Part of a small language model's weights.
Size: 14 layers, width 160, 5 heads of 32, MLP 960 GELU, vocabulary 512, 5.93M parameters.
MLP neurons of a small language model. Each row is named by its layer, matrix (up: input weights; down: output weights) and neuron, and shows model dimensions 0-159. Each number is 500 + 50 x the weight over its row's rms, rounded and kept within 0 to 999. Numbers have three digits each.
Before each neuron's rows, "fires in" lists the words (lower case) most often at its 100 highest values on Wikipedia text that the model never trained on; "fires before" lists the tokens most often just after its 100 highest values on Wikipedia text that the model never trained on.

fires in: "november", "december", "september", "member"
fires before: " ", " of"
L7.up161:549362496483472545487505473531557562550490497483509494527463436489473515459524470419465516499493412550386449559421568517539524516554499559572464464549490558490488560517592446531435437421537435547408559520537536587534542584471443491491461521507487469455491478514554514459558511448515513468582497529503404529409569474601518505479501342587422520462483504574480576552533498457505465565449512554436520405513426492499486366558460508506504419516525495513539440508503530520524395553530566
L7.down161:495565439498524516545487517475496472530552519438461503427486505555515499508447504451531444476549531474570504486588452513502518482480495479374531490488555396527563520472387588436583597540491502512628466498529484477430456488449582518619555527533520545611512497509526460529515507502422495549441503472468585444578400509377558508478487597471532510576529486460522465500468469470572561454500445400518436543470608536489495582493536560489442538543461501506399466512509504550470591541500389

fires in: "it", "its", "itself"
fires before: "s", " was", " is", ",", "."
L2.up248:450512517420480467550534444485535467531500524468549511502412581506535494464433629512522475413531543548539468457545492516511531436488552498502479430403516498524397564518480494495442512471490632496517545502507572413459481458524504499544538582511494486371500469490512484502482653507580474401484498474502431486480535517487529619552528503550506610542534608584517502624563493524406501523449516489472482486485576515485475566582543528512434436531534621563434504496523553457494560450518559
L2.down248:540484465592557490479459556562442548477537468461458515531597431435457526436554367473481529536470477490468479517450506515519418633437463491454497577500526548481603443554539487481558505493561374591419451538481434513563524570464461533476460450571547547590469529589509530459463390500439533532531558546496530482541474481527484444454460530478541404455512433413499496500477495465572523455533457523453510506445419443462567438516501447479503544458398479394461465541506486551481452564542424

fires in: "into", "intelligence", "intended", "introduced", "control", "continued"
fires before: "o", "ro", "in", "ell", "end", "r"
L6.up444:491465497480545454483494498602580412510489467511539532443447535531572482557570520445430503485468479504533401536429497528532530452539434484500476522471436501488526528541428371560538540549519551511492592483483503503495435473600522333470567486547418520493535565515425426524444463467525514564469544520519519456586552501424496464587504393528593498386567436482471511535463517548438484451454490445531494442549540426570501525503455552542596484536480483506571456386501432532533471411550500
L6.down444:552401490485555556476518482517543456542489479500557567405449526531534562525493528490493507517509475532521460505490473446520502451525539478544548511524441409373584512497462409431568528471494468498493486560480480435508526389458587440543456500508481585487514536486539448617518524563465543536504638441477579503572571526411517556468521517547481458463457436496555595527463597457539446470435431519510533535520609493524476458414452539601553458470573449391508478481493422483456512527375483

fires in: "through", "although", "throughout", "daughter", "afghan", "bought"
fires before: " the", "t", "ou", "ter", " ", "an"
L5.up106:497519485453500543485512566485540510545489500566509533436511456465502596451499430562503536657518427588378516474581488464435433557491490492491452563492508494496495469507499441527510435477624504489452489536463501527535490532575546497539513427506464440441503500504513479416494540519530489492471572595592346539477470588517554612525443479494362513515488417563386573464476492575499478482447561510547547542549490478471492490463487558535517505546533586473442418476471528480431463447516393
L5.down106:452430556556467462523568525463458471538496475451509486492496561510553408497469545426562476453529515472531401522462454582499479491532460477501539532453512537511471534471425508531504570543464491471582500531487543435439514491405610506478504513380602546560492484504455480496513479384509532558495438464418498496519494475496534399435535455448616496537537511444511467511571547413509552464526424547525508556566557540519502502498539450447487502587430477553529536446652467461510558638546647

fires in: "january", "february", "anniversary"
fires before: " ", ","
L5.up678:469587437492578522498560566494453477569494514458525509389390466524471560432485530504548545634452431531462508507511520490523481446459564497515513464455487494445445486581423535506571480558530494514487497537447613509525474537487512479522498486530461490392511487458403570433446526463500432441560530529506391557500524581423524588453566382513494533520512482586453496517535525596532510579427490569470596571441551506527575528447491514521484489421567477448523445486451445462395446521485574
L5.down678:518434533444453469461426508569491475492490463485425487542547562491526454570496464423546463471563521494566478511463451526455498507519426485430459494401599505551622524454557499442483539439517520485540550479520426465509472489505477554513501549465571490660452535522507477554477503496554555515517489471469577455568461439574546448578433564499584456527518544402528506466503518406509521457508527417547510406535478504457528486598481440468472497568479565537469505489596564468628549491593354

fires in: "into", "intelligence", "introduced", "control", "intended", "continued"
fires before: "o", "ro", "ell", "in", "end"
L6.up65:445444460466532520546501537654563419497491507470537450508464527598591552494483488458453461580553515376508502516438485535520505440515462453499420508433489517471497452502449382608598540578527609509563549530608477495519472514528497406457497460526471533553605511494462434510470439512507525522506524501508494471533572518538419436477510442481544545356483486455381463552467476456471459469466445519504535496546561449530528495503396549533515529512457522534496577499511456530483535356536523
L6.down65:496430508500576545507503506500518503498471482478601546474446502506584559494515475468514494505582534610487466428525504488553423441555500496591547516499414445417572436488465513404465487506467477521461494543454442440522502458497508504480405486473539568523503556472511432593595411545447657619514568482496561484494571536519524486457494490562458416527497523539520629562480540525519437460473431415535550501492489442471466427487529523568526566567575446464519411447479497453461506525379426

fires in: "november", "december", "september", "member"
fires before: " ", " of"
L4.up696:539362555497484483562443511472434512496523519426521495504488471490453412486499503405535477474529483504514414549424536508543534454466454483520479458528503510457452557590553505433558492505472446545450546541583500546517493501523441420496499550507534465569401519512488558420524556489528517486546509468493481525489506505570517474492488426557507486466506434479400578593460611625509548604436392475428496493501521579532451457656456548487381374530524506498485459576487547523481584549517551
L4.down696:512539406534531530514445512538502490530449464559495561463478479577554436572530495537469474533498511516514539547544483522504496563591564518442460539432439452540585381473491490597440468523563534453554489443458487431481504525454504589564484531487468461541526467490482513595527481496479437517416454582459515508508497598411507500512555579540514587529440494560519437462523397427466508477520577571582573487509615408414553523407582500466576659507450511512489512457498501536557543524447454

fires in: "american", "december", "summer", "former", "commercial"
fires before: "ic", " ", " of", "c"
L7.up852:523441468437558482484500518508475563445526461447444445404476477515518484532521454418463519556535505468438440535466571539567537490478486475509466393568505517469423501553529522527557446472488457536437508512579553494453533477435432441486530594452462415469525544511442422418538479467524548496572493469469439482403477542524491506433545471603438489487536470566438634629505509437478452595518434568395531421490508521552471536607488511534483402417564475476542452482439525478453445473496605
L7.down852:464493499586492540532447556477509422510534444534548530540459487479433458502409603471503485439512490539486528483436446477429469488498503580530474544440483422486567575422472466424474562525544508446531552495481502529541467537525534591510559432522582554588505486439551578617497524501528481469379457502559581485649546461518572514557476557462514555562468499481580428430512479491531555413456469408524500530400545488461521452428477496421524534540405510478414434519571476486479548538545423

fires in: "in", "his", "from", "its", "is"
fires before: " ", " the", " s", " a"
L6.up349:480561497483441601486558568469444467550465447431418571458509510542413467448494535506492511502516558501502359534502492483536494476471616440500398425462478485568432586509539516492435525528606476520574482615513481423490497448512482516519517498611471399542493546415555496480596546513509487549504419549552444501550462452497490457500505567435491404463495417455533456498584477504518563511519473485569429505553424500483430527445477468556574459518431569463516487472500531579443567565506594
L6.down349:430474520547397549536479543533485481503456537508480501551477518450457504501532468543541451526457457578457431487439508570521541513509540506573560543487538495442432645537443522440502420522499482466502419462529495453433388412651573477515544477572451541544458531566598530507539428535517575478609481475489488546560446448488451595544495480483461474545528561507435444405447509359555442434492470514518571489542440489429513568538566502475548509488572537453462569485504485497471427565470492

fires in: "church", "children", "second", "much", "technology", "chief"
fires before: "d", "ch", "ol", "f", "or"
L11.up898:521478517444491474510420517470514499504481430496429543496497503483441508409482517469428493452523508530466540579527566617487507470555484477538506479475483506637390584556479500474544411593542493570474551489574540494489518510507521479462510420589455451489499545491530494538453553418455512502564473554472373453408467462476549533602418496447530399421590453395541435465546547516451525530537489454552575509466534500535352556455457472488517536595473586575508485536498548552559489465517526
L11.down898:636430479494462494417515474485519547505517409587575479487431520480554443464489465498500467503544488480536455436441527554519369468533386535518537452425525437487567567520491465482459535516459432583465488484434550530546495460576564488535533542545439488398583518532499464544583471469505521438415482501511460520526530525604520481410495351461511478485543510411527507523511426470410522378514525585551548476574592448551488571530522531535497467481519518568529541508491397544510508503506566

fires in: "december", "member", "september", "november", "large", "the"
fires before: " ", " of", "v"
L5.up513:478569499462493556459560592505451530602551572495506491434523375529526459604483372492430513535463432553334440461404483483494520516500445485457462509466465448521417437502507487573554502501563372529446520531503434557504529534495594433547517539507537473605547520524429513529517464510457539579510453541527390530400447587501496477499546494582505507526501454520384594548473497531491533552481479464501523453483468491533448529476476549485475484483481474450493552472469511488382560464522442
L5.down513:531385516562499456535416446525555427464368428513472496550459618467426540414508583482587463447528571466654569539526494527477496497522535464547540520537520635472551539544483511453449514525428663462594485440476566509509444459517460531464491442483452535370440488508531501459472475495513463434449569433471578445549536457523488471487469535383528500470501546477531393461511528473556475468537502544459491557523521484484547450516527477530517510483529493574491460475556472518558475487501516

fires in: "into", "continued", "intelligence", "control", "intended", "introduced"
fires before: "o", "in", "ro", "r", "ell", "end"
L6.up530:493479478494514504482501575532522377567456498474562535495471603554581486539511457474477511508536465480529436582458534495561514419476473493490415503465430528516429544514444425607502546531536552480510577484575491538510436500492522388450525440520461497596567532558474460429512523498538525526517596498485571445546580516488433441579424393554512510461539468449465485492488470572440500516555514492435492495616516421577554507518454514596551494470464555466496469310463470519476447415519565
L6.down530:521474513513545564535525444568522448480502473449559534477427504526469503545538484500507442538570487598478507493450550515525519497501447489567502515436421436452560537457428458440608474456464469512529461535484542507575485427531532445530426446478545576573557511526485491615567405483454631548576573456483526546599519546519478538476498571494496385490466489476524585548563502495547424489463413491550531482462493485515498474458483433585564515558562396397509451460481527397451472480363439

fires in: "second", "other", "chief", "church", "children"
fires before: "d", "her", "f", "ch", "ic", "o"
L11.up808:508520465442493518560490534476495450498469522430479525476512553567583567482510505469493392445569552523563522537483519599564423511522461395489479421409451578491453499516412584555528481467508591464471585514548471465512485618442475472500496491507573486433443523486487495497477600529498542439432494496528540477470510511397484526520437530434570444525466549479562537404578534537486521510526443398504514452438500515538488451428425473500608499494505544628590452529484612420436570429500500
L11.down808:485453527493433611529428549486408434587505420431496487514471518488470529422461441473390468456513531531386454458463552488501432534454521525514479427510549531503480547455601581481458500443514474602512537483550498536483453414588413565411544508505441515424627524491489522496514492592541449554442509525531520548507530558532578525405551479428458541467498537478413532497508555501452495497500515586468511597503562491415393590508527524451466509490451511480507495502572417505523603537517552

fires in: "it", "its", "itself"
fires before: "s", " was", " is", ",", " to", "."
L3.up612:500462527551495482521503501424479569447477451488479503552494540480531557318430607561482477553539486427514409460504487492478505469491609540541440430594492507569507575511485428446431457472472640505481463556533511460514506490517486512499447526495472469449478472544617487486486555553502423533506535533554364482504520496508510506533537609514338524527562525536525561530538447498415538570484501509557485625464502566481478497548439474533519401485500558496456440523508538489450417429485491
L3.down612:476526528440467455509482522519495510542525522488515503469540504588467420559599449389510474467512507526484572426499449507584439525478447487466544538449618480436545461498550556489628471473575396521487579450481403487530546553452517449538489486493567502538484454517407559505497378502508506442472502442397548437522525468434565532417464484494606530421441472527494399512505599547581465452487531541461520471534591469501543482550550511452536551521508450509554500489570473580574584587562506

fires in: "through", "although", "throughout", "daughter", "bought", "afghan"
fires before: " the", "t", "ou", "ter", " ", "an"
L5.up486:465531486471511527522485589573551495646483544544524511412478434538447568492499459517500575575445410579395513504497536456565493506542527516539499523449496533492468464605499482528558389526593464502454511572482508507617521527584597530563555498516476476464495467478431508466504583477534526480569516543574409535445484502490579604492475438566380496545505438552393504486470508598540529605460535515514455499561504466481495464470448545506497508458525526495440580482493528514419413487537414
L5.down486:458406547487539455492499546441483415514540453385509483513493510461564375535491531437503488458609483505520427550509386582424505522445458435442494516537528453523536523440424547500592624544494519454548480513452556462383470489374474498542534454521585545557460524529479534499496507421465491521475468494445486539499497525467506452469488478410641512559534506413497510499551489426517561447540429443509531514542540564502570488507527465482499506566459535556548471433578531488563573551598572

fires in: "it", "its", "itself"
fires before: "s", " was", " is", ".", ",", " h"
L2.up265:519568451465482570512544498446628471490460436560504555531477492516549418465411539521546563433547556583473467472539547505587474525467558488508500470408532531524475513481447462460462420407513630488487433401495504463413527470556518505494463451514504508532488465457537461523474608545574495463514498555516478506423434408485548518496499573459520520516501621467679488436494406501528509493499536495494431456507536525461446496457535546460490455527455681534448566456518548507543544493504475
L2.down265:491469484522570476531439503513337513509556577405485468435566513379439602403525454485471469488472482510487467500503467498507451504424448468451529524506482436483528450540555551496576548512518374619495557586539510516630517560444454499525559507496537548432453517586481562407409412452417510503480530472501534410576513512519475507450464430473471506523541395505433521584572527482541506452499431487449555525445452468454615479522457504472487500483516495470505463519573473494448451525538501

fires in: "it", "its", "itself"
fires before: "s", " was", ".", " is", ",", " h"
L2.up753:518480528520555493513516443440507680455477443500489593524521519492477558405428555525458505477592600537510462484503488457552547572425522472499456446492454479541491553452478495507464519425463586578444399527513471424513501511504482524503447494530539512497494434481580465508581520483497453498456455475519443432497471472538532410652495537438443516609528581564485468567546448438372468540537457500514534601414536527497421414462552486480463430436458517512463510469543508582443503467495566
L2.down753:478561462466425532466477555552507349480551571517494403474491472477561421616545416494553484517366434480497553477486502589455474424570415513516561512513577496433483448521503511467517479590549448457535632489481518511468521512484521465500502450490489487512543520481462484450455447516513567453546525509500436531451519508440468542477472493563538459411472441452505495436474554615577509493454550539496455429587513473475554575492455524483563604610549458515539510531403498423529482545517389

fires in: "through", "although", "throughout", "daughter", "bought", "afghan"
fires before: " the", "t", "ou", "ter", " ", "an"
L5.up410:455543468509507512550528590557522494612462473535484488479462450557502543520516460530496584543445377518460520509485470455477520530560509499464532522465493494490518496575481496531458353521520457472446468576434513585532497506552589454533495422427481482442529513548435506428467518605536466541495507593556408502433551541506532580532475418522506510461495394579440542442524461470499546582368539532542668488560462538489557560471412524504555574510522577431496482465445505498419536536540489
L5.down410:572462561416555515458534582459467513504553496437572465438495484470563494466495530475578476488561542559474440576463481611529516459419508488479520523382567538532550558541454535532640592482504482532571497508526540482436459499453537550546591552495568553576489485551497506492540487369488476512573548464471555565550466532496511457493488542442570498547531525367499484532575575450566524410525458425489442558473558482511584442533514469518429471582460519561515468480597498512608501513524545

fires in: "february", "australia", "authority", "premier", "17th"
fires before: "u", "al", "or", "i", "d"
L7.up555:497511402477589492511546498541458427485442465469455501449365502517450458536445578536502482494431515422471516499462464633497526416447470481499601500568499488552505551530469517522444520515479401548463480445548504537612520459499509390546544505509480536502423450606488470486413444557491497447514423422498537491538644502492456561596428437512541530573433477489545516542565477500539529493534504486443491465482531486570450516503481488568475494569435497550518431549420499461582564459574614
L7.down555:439580555423508452449553452491420465518454459446501464461534482619504514456490548503513506559512399437472509488497589561512511550518497478536494462501574462467497513545478495591512546465546425484520531545516565449456455445483524376515517498509494589611422415532507427499423505492524566523630568361469566479481524499543462549460476432511477521546439477564559452546458473465462515558518536459484376604479586464592465574427525475492455498470493404565514468540511518486516564453516565

fires in: "november", "december", "september", "member", "january"
fires before: " ", " of"
L7.up249:478477532451454544483462505492537576507461530445498501440428503501439570376492449444514448454447462520451403537426564503551529438565455551509458516549435538533515507545463480489512500495487508572422593576573524537631556574487433524487492553500461461407480458553527506435486530402493526465551476543485382517532594455577486506521454467589469511532474550437513590539503530386531557567451530435406491447498416506506525443534458514536485413410495465533451555499555559532460409431469518
L7.down249:578484428522573493539498535504492479564472463488524519520463484556492391539465504418481488391589533467481564465533527502535517551494593447445560467458566528473536580476479528498530512496539442494579476491491512458439444582400506507584528507419544478589485535519498437516541548548463449463454461460483572477533395463431533498448516548465542516528517489601558455484543421471491552550510414429508397539482645525526432478491546541474511586530494590489496435540481478513529558680576521

fires in: "it", "he", "its", "species"
fires before: "t", "ts", "ies"
L6.up260:533613455474520519543479563497429501510399441436480535379435527554466439497478532490537437483537508384551532454509466500501609485406547497464457420467462528527366469514498470532516573453533491685500459502502550518474520481490469567531529525560556494510433567518434490457521533564541500458421444540497408514519454457525543497539461494507491511482482517408561496461512468507426544530559504512462513531531484516533518550502468517392543467492428492482598521430494655490496554500550628
L6.down260:490477497508617404504582463454429566534437504479589559371467494482522377490542532540585552548508518526432500467590452536487591542519541422502485498414546507515456499546525507628528444364457465530485393485469447538552547482488504538560552498505481514503437560402490513475534540498520496475518458542586503515448465494454419472547500582462513442476534500362559499483505441462549508546467485519538512648481490505491494575421472436458471443532474484462532545452546510510526505465590499

fires in: "november", "december", "september", "member"
fires before: " ", " of"
L3.up353:463531506467513443564456524561407469567506596508468464433528426508444423599488359401511478487449437563494535456439443481479496509472452449492534458453489469435438436587519554495573483521521363518492500637468457488539460493525509465535580482481528484492448525481451585461539447499536483469493490436457494504500496479561441455515438344526549519480537455538388557581441533632511508520475448449458547444516509476526458553525448485474434491515520442442481485529537482511389558473516564
L3.down353:548479464505521532437506498542536449440494418377506542574456499456594439500476552501504555425598600419538487631558413537420508503530518518411409490513506544569544496515417450503482568495461516450531496463412587486400449493479446503537384433388458424483500506451507370557506567484518528554538448533524511507428479506443544498519544544470524536593523529479518475423499438369480487505498459501532490537468526493435528476440518449463530501463430461551461501503452510463557462539539451

fires in: "it", "its", "itself"
fires before: "s", " was", ".", " is", ","
L2.up394:489474522484504513542507485399524567358501484521545531484575587486568512406421529510484504465553611483501428428538511542513501514451532523509504449507488484543455491485484504483466449457424634489538434437514546452503473492455492520462462523557518495464496471481534436535376507514447434484492547471519420527502443317437522445480503627550489497498540567542609431518546429500444490516568399478561516601439553530499447495526578483539459438488461599578463542452505536536525455471493542
L2.down394:490583472535481558500469498528506404554470564511512502496399443470414515557454512441529484582420367527469553510453509465503489502552454498590547521457471540376487471489514466499518477571599390546432589483466446517488511525532611491460476416535501562535527459430511565449608479499537613534451474462523415485478554540666494550464487456466451515513514475506487534479478561492524450532447565529491501474510428469517479537502387596442578527450557414451459518538543450503475504525512465

fires in: "january", "february", "primary", "anniversary", "hungary"
fires before: " ", ","
L3.up220:515480443523555504444561515473556502470483495418523467497504506507458572435499619529481566569441406415560545597540501517468532389493533500528541499480515530534522466596515527469535531541434587487512492490490604543483372536481511525463432462532484546385565583566456518426447472505454471503564535537529448541499556529413495645490503473545563470461422485563478433366550493487562454547518476532529541548486523549528578574399445561492511495480531541560525480512465427461486423560468527
L3.down220:508536515491427463537449518547500493515558462601538517518475561562485440504466494456576438478522579517472475374477495495597469619538462488438466460414539483458512561457531449432505491432574413503489544469517455488531665483482547465499504563491529468604465416522472511586536498479501485516486520448418512506485455517580469459518535513479511506525561528482565502570438544558451526449460489487482436487573504487448471454676525447518504526522503432448495477460607559503620552497629460

fires in: "through", "although", "throughout", "daughter", "bought", "afghan"
fires before: " the", "t", "ou", "ter", " ", "an"
L3.up135:537501521504449481572417519499487527500527451571537478453544449494526569405520485492558489507513434618386470458501475484517484533526451507519493616581508484462534525463510356514457442498545467464481535502474463569543524462577520516528438452519483480527426442457518506377534622493478496563462519500532434547502483484502521522490440414517343524441471484461366584519457479548518534499406514501474482605528461508446483476600436462483443561557507503373435417504494561526490476529539442
L3.down135:478416410436561508420532492481464509525486551491458494590529506476500451568490478462404532520463569444580518587507491505420531462496585553467523496494517522573462455497514541577497517523452554532473469473531458483459494477498522453454582531436501533455535548455423516661513420512509499415529501468463530479463506493471510493496531570420595466590516434519611491499526525461467420525511502573460512428444471464621566510459507507510578461420521467607567540551506430507459503387344537

fires in: "november", "december", "september", "member", "considered"
fires before: " ", " of", "er"
L7.up571:473552526490508535458508527504529540437487548449478518510482505536577434536531434435492448552461498509496484547410549526567520528526470584529468442522474486506453495653515557505485442494437517540433509567538599494505515591427470479439538643445528465438475538564517562475440419502519487472523520534430423496510546480530509521538553463566476517536543590516538638664491548439424520598537465517446590423523480465564551498522498525468516447360507479536546538517513508456471498590452555
L7.down571:565433427547539457523483474496514522581557441451530515416474472491440505502449528498489538436580517463476569505547497462518506504519548460434521444485508396504579546463435447469529569478568425457579503524492451548463419540471493488619545458344462521575516455474522403502533594530514540432453477495533586537521427467473508485470473548446463479587465430550528445422505396482504514464467437387503382509460597512503480461497501451521457574542502526475477406502468509547480512590587423

fires in: "it", "its", "itself"
fires before: "s", " was", ".", " is", " to"
L3.up416:521464499491489394547517517411550568407452483472499527492495556495532554316478581607472485488542581478531451479575513516470495494478603527541496459588503512559519552476496470529414610513497645505538488529495578401528543501518506528517491504538466469447507490525563454512499496531473476471541549555536398514489508493471472521482558684501387495508573546514455451483529442534445509494521543539566508587505557539506517497475549487577527437474464592522466476466496516462502440369491480
L3.down416:434585534520476606518462473510547432559579505556562500544421502514449504574485559467523529628452388511467509451437479539563533527572458503569534493434499498382484461475529510474564411541472452532516472438486453530528474504488547513466453485541529642573464472354504562518500464508601601555431482396535510449532549483624534492496479408549498544518494528523583527529453587512477462530490460502523498459523388528561469544559461563483498545496534433465507552503540471547529519524521543

fires in: "january", "february", "military", "mary", "primary", "hungary"
fires before: " ", ","
L3.up255:509404403450505441537534496499490465471459493496532457468550510503459538418468600496503492483466468484564532529568510483480536441504532473494500497405510526534480420532508520484535584569441629506532534552495620440508383492531491546503491419484492543388599537482427521508459493428479488480566558487485493506521591519461456546515455431481588522448509525474378365391480539470461409461580435520544528511553585530504538585468464521533502496506524560600495496511487412432557438529484587
L3.down255:505599537574495522486370472541530497568651535516471506523438585547484458466529499456543518516514544445484462465426525535561488561551473562509538460542524483437467571507526455476451448405593396485470463474514429523503616501456531423471490569575515489563401463519511468550502496506548521531462477498512506522465423522539487436505567532548427424541517444523616574548492481534498542526390512470478418469479428479466445462561517507472475511478484424405541453446562602553510500443602432

fires in: "it", "its"
fires before: "s", " was", ".", " c", " is", " h"
L2.up122:514550504457480459527515543481491545542447536427405476491474546548478413444457587458485528426509561430584345558485508524488500448477577526573511405441504493522503625577504508411483549465505492541457498545519535462502532558506445537525454582518488473478485483484584511561577563561585386489547443531453405407480558432540484435460530496564528541499508514512464472551538501503508494599439445465502519496489545537498457506640429514556430400455503475503503523477537506535463514499467647
L2.down122:469483509531539521526439470518504462477616414521573554500510445392541553546522383499561437503526509594436664450518518504516473574474415469372517589498546516433501394420521525520543480545549510554555517504461492509521465503532531434523548466476590543509460503562469512432469434424431583458492544489553507497572447539442484527493468492482478483535496446498528506463516507517527492478542539531494486503509469431425520472425582520423575608582511518518501486556493513470538467574634390

fires in: "it", "his", "used", "history", "its", "species"
fires before: "t", "or", "ed", " of", " ", " s"
L6.up923:454586486497514586494482547506396536465469424479416575481419547530478501516468478479542554489479585480540578480538541509514547554376536463528452420448497511518388598575523473501459474479532458585507419527513504425481486569464435557515468452579518492550478489472598547463620545538527415494447432539504403496544448426481480539479480467518479432477525498399557430456453515512454503560493524434449523535637471579504492481567498421514513456535485493560585511465522611463553551493522541
L6.down923:497500542524496449539441535563418435545507513505523471526408508555423495514509464577490517457536483451530504491485428536409465447538455587438425603446476444434544540560438543470516455454537582564643496524527454491409412592572519484487459511550501427497559524476585505461449469538564401417446488578426501562501455535457509460545466470523465500526493573541534481534561565470534370512563444561490432541449485531480527499563475517536501591457449441566447527523422554499489454437563545

fires in: "it", "its", "itself"
fires before: "s", " was", ".", " is", " c", ","
L3.up472:545456511462518481618475462411526585505481567568476503529607518473495510408424506444421517477554587418510410456534465542480512564488495492508512381580457501535507581401522473528486521500476561518527478555525485434537535540537465573507519519537550454509468440479605442623532536501515494465474502421518509480513491444551450356553519523511423508509561574515415371525482476460404431529570426492554501510491517502525468501549606442555441421477471512529432556501573493535471522462504510
L3.down472:452588482579451534465490550575492355503541497449519494497454456465537517507522483530603466498515467529478551510459558495536487501553481569577503551598505480417464446494492485468470505576533483520431461510486479533462525500461553443470391437495449546470502494400515516406492437551498585518537508529523406473448513541484552526490495513538459569445493410531556568451519531568530502537496549581406462524523467428485460522458443637371593561470501436482518468506328488551517462498519405

fires in: "this", "it", "history", "to"
fires before: "h", "t", "or", "o", "w", "ts"
L6.up405:399636519502447583478447538517340536518450499473481506442538527517474515484518544463515536451580559480535450553517591472525505488456509471516479411495442562592475578486497417550545525521554452557481496393511546508475529516422458523440507456500478526527486532492492504414647538555516484471433408510468377483555497449547585525540383538428513437546539505437450429530490447498461558497529516562510447528532442436487480496502378501498513488525505496503499445463463531537481585544482621
L6.down405:504514524534462593484555570447423512562455419483547464477413569558438522529586460513476528508620441491438562437450487509470440419507404484533475642525498495514459499546442418542548557491546465391426493420548525537469426484563477475436543489490485533523427476583454454453503526574544441422423537533590549509527470460473461537517464473550534568464469575542519446505489497533493447472541609646455442514523513474487520534496445445495511504496548507523477560551489444438513530485516622

fires in: "into", "introduced", "intelligence", "intended", "infantry", "information"
fires before: "o", "ro", "ell", "end", "ant", "or"
L6.up650:500496458540514484469529542544504461548469476548554553478400602565560434531560498465522474499488499505541524482480474539573481455369525506524414527459511539497460526566507429556525547535539571524564545432545475533518469553424489450474510394554460492557518507601413384418546566454506537479444540508533392462581514458456484515579460456500530505396467475475543429598513595476390449502480470505493510458570510459489502552528353464498563474524435542485520523385475494508555488422517575
L6.down650:510457493585534585498531517528517511481487508463584590451471496515487601475502491472579553498507444573473520544428475440473546516470488498608538488488422387405561546447469375417577487501495483506512476540483425430524500423469531541504399555453513510528513522532492517541531458489479556498540562526428498536592540474486458520531565529546502442561492529551535534605490491500481375464407496542475504564450610508445479512510431501568552442560490446443453393501533479541465466482328503

fires in: "it", "its", "itself"
fires before: "s", " was", " is", ".", " c", ","
L3.up512:484476512470442372585494492491483529465514560489574485528490498429555588431472589536478419512530488426525495432508449516438528464502558487477470445606512534531540588420477432505390600521461591495571544567492511452482426427502508472588537518518480515394506496523543500465498498482538524450488515447497448503532510425514436508582442553583418592513596512606447599564500463586392502479435542511457468537511544453493470513523546469480471476620508478531448446563538505458548516425528513
L3.down512:555518518504557460437530489512574536496382513472424481492502517546428369579524427474523572501480525465448519535515555541569520547482570464506567574411522445462473441548573535507613421492507458487334449485546449463531526516473527525444439456535535528519479490476422563492472489564505445471460491517525547467451551571478580506433505467411601462426447552417542424438487520453570481451487465500478519506473477473530565457494450494537513506359547540411514546513459596573483466473450545